{
  "num_hidden_layers": 24,
  "intermediate_size": 576,
  "norm": "rmsnorm",
  "bias": "none",
  "init": "uniform",
  "train_tokens": 247500000
}
MLP neurons of a small language model. Each row is named by its layer, matrix (gate and up: input weights; down: output weights) and neuron, and shows model dimensions 16-111. Each number is 128 + 24 x the weight over its row's rms, rounded and kept within 0 to 255. Numbers have three digits each. A neuron's up and down rows have the sign that makes its largest values positive.
After each neuron's rows, "fires after" lists the tokens most often just before its 100 highest values on Wikipedia text that the model never trained on.

L5.gate438:120155098178095166138111125116157081155117087094142131177128181081175104129084163135134123141137080157102126133157099128149111140143132102093126098139106107106122156164163127119149131136139169148171103117118086114131118104133133147122116136117086107097107109145142151139132096133146082102
L5.up438:177152157143155174115143151123167097126132138120144123174140131113106098089154135102145108160128132121114143135126126120143113166144129165114114149136080163108184074125124157160129146114112160096114169098085157111132124119111129148126140059131111136107139116130126141135141158082146148155
L5.down438:131118117108128126134113136097132133164148171117073106148153138130101105109125144106134138083129150137145097145129098169135136165157127151105113154112120156148136105122111102159121137129139168160076164103120162121166108142142117129102130096145139120146130180128145167160162171164151127162
fires after: ".", ",", "ar"

L2.gate553:145118187137144137184148140120110101115107145103118079152168187154108104124133074111119079134091099155144097142153105080154126136167128138150113093132135110107126131147141093139129127093120151170078154132125165108094079137149126113140114139097133146088087110100096167075092175094147133160
L2.up553:143136199144148145104147136130123143106098135098109129166160173214163129116128102109114118108127136129177129139123125097116137126170124138125126116144133084114123139127151106109139142118126110172109168176108167131177117130140138093126112140139191131136132118126086141122074171116133113104
L2.down553:156108134121114110117143177104160084088126137115129136133124114164186168105076115092115131127127105095124141122116150131090147173158102096121137183165146071139147096108157134104108147171123114182117140134095155136144160123111111112110122140151149132146126142131084150135122163119136101140
fires after: " n", "i", "tern", "oc", "th", "e"

L3.gate455:104133124101123158151097134145164109188086133131157105125158163088135070125130117181149140115130110186118119103125108137138122141119103148140092118090065103145113104119136108137148093096146110110118149086132123091132125160131091125165097139148113106113076103121129119134120117135119156140
L3.up455:131188131082114136114113158147150099151140128134151134176138154141139108160106143111104135121138121147103115124114127119160136139136127160111149127130074137140149125110143106128151122114107065093122124158116142088114103121133073126128111121142135173137134087134163138122120138103114116123
L3.down455:107201105070146122146114161118160074130108126114088132158179143121128132175109132098078120115127117147140124111124102118118117148161126139075127159139094107132162153113156156155142124125137143106137142122101116110140084129177090096135171105133144149130142132122145122095112154109109052133
fires after: ".", ",", " where", " when"

L12.gate130:137157120115138141153124144168125132149109100109121162142158184098164098146136107156138102131115138130159148116136093139134091101106100154115138150092082126133115152139125133123149091108146168091105122117179137114123116153168125159178138132115136119132113128137159123117179146137154099133
L12.up130:115129152143138143133113131097156115175164125103150104165129126104112129099109145164134106078169102137153124135174123117159116157131113138122126138077088126120169154118151112151169153146133121134113150101103090106080148094107118176119090136186109157120106125136123139109155136088100107183
L12.down130:113170128122132117125090175113158125125123136123151132157168151115097108148171099103101117097121148162124145130154102101115127147131119108131162194122104117141096130104126109161160123063106120151123140098146099111117095150145076153122126138118157122132143138137130155073147120116128113131
fires after: ".", ",", " where"

L2.gate236:175108187166126147189118154095095165120096133116094128167158153131159123103079098139151117080083115104140102110106112107115162146146129115112129104172156087121153122125160113114141173156121085105094165158129159091129103144113145113169160113137126120113126111127120141151113158133131093119
L2.up236:139112178162127109186133155132076168118086146115084143149172152135159118115111090135153122123090108111141080112117153110146155118146142143113130081175124069085138134136149120118128161141177094136117165148106173101110122151097143130172124092121125154106105121113118135163100167131150126080
L2.down236:184120131096120096146143172128123110104155137154107131134138126139150153112077108150130132102136105099134140108137128122108165148166126096103140175166161066168167121091160133122124135175108142136084144142126161101140138121138136118171129113130153129132098151152094144158108180137125102134
fires after: "ic", "c", " spec", "oc", "it", "ent"

L8.gate455:137157156122134177138171135088129116160113167116122147146097178103162117144140076125098121128099143118142130139138152107195132126104148134124135047148099093093091143150147109111119115129134163153109161153163136067120139127140147182169128133131162114141115102078145130135146129126123090125
L8.up455:149160164102120119128162179118134100105128150133104142130128140128159131107092104156137153125108119072140155139102132104149144149171125125086131122118107054122116132112167128113100147130112177175130172156133159086175149140114108138139098091098125127157076116096132126157169134164122088138
L8.down455:159155139126125098128148155106148118065144129144153134120149103158097133115124140133135142067120118069144124141090115110140141164177108107098124171113160090155168128116112148133117144134124136170123131131115175109141173139100106091180127095100148110120080111127100131145137144174135123159
fires after: "ic", " spec", "n", "ent", "x", "id"

L7.gate548:123131152145130126132174134139139114157101173139163102113114161122144090172109118144130108135084125099158086095137164095141146113140135103142098090116103112154113125137169157176113127133154106106083147095112187123124120135127145106153111120107118113100104126114161135124091094120125152115
L7.up548:149132096091114133113184108139186101118136108141162109158113140139169113123140128187095137145069119127111141107101138122109142128190164129105111097173129106163143109117164143168103095142131106138087120146096136155108131122135136113149124157113144122145101111148111174113073151116177146141
L7.down548:163161096126119124124147132113194119127147127114147106176145154159155138124159122123134153113099112154136155129140122125119122152145131147116131102150168125127150142117116122141118109159124139162147106144096121103101125129134134131143139128130161161145066098117126179121096190135130116123
fires after: " G", "i", "og", "hn", "ron", "th"

L7.gate247:130121169137128147143130117132067148112090150133122115111105116121095094189137089119104120143124114116108092117135151156146127113159152137100112096140145093131121148127139123144113092112136058085112167112157153106102098130103166132185138137122114147087158094119152120135164113106151110096
L7.up247:154124155129121115134158137153145124086116143132133121170128105159124086100119112162110148130140088127127101111116168152141125147181130146089125150161109083143126132096140149150097114152091086131106161131150169102120110140087146108179139097101132169138143115130142121145144153136149115103
L7.down247:120144110128143110156160143140187080110158138123142125156172113184134144036132127136139153089149116130150142134147129122117119177146119127152148134149122119146156126123150127121130127167118124164124133136137147110138129130087137103129113108132133156151108133155104139115114181135102111125
fires after: "ic", " spec", "ent", "it", "c", "i"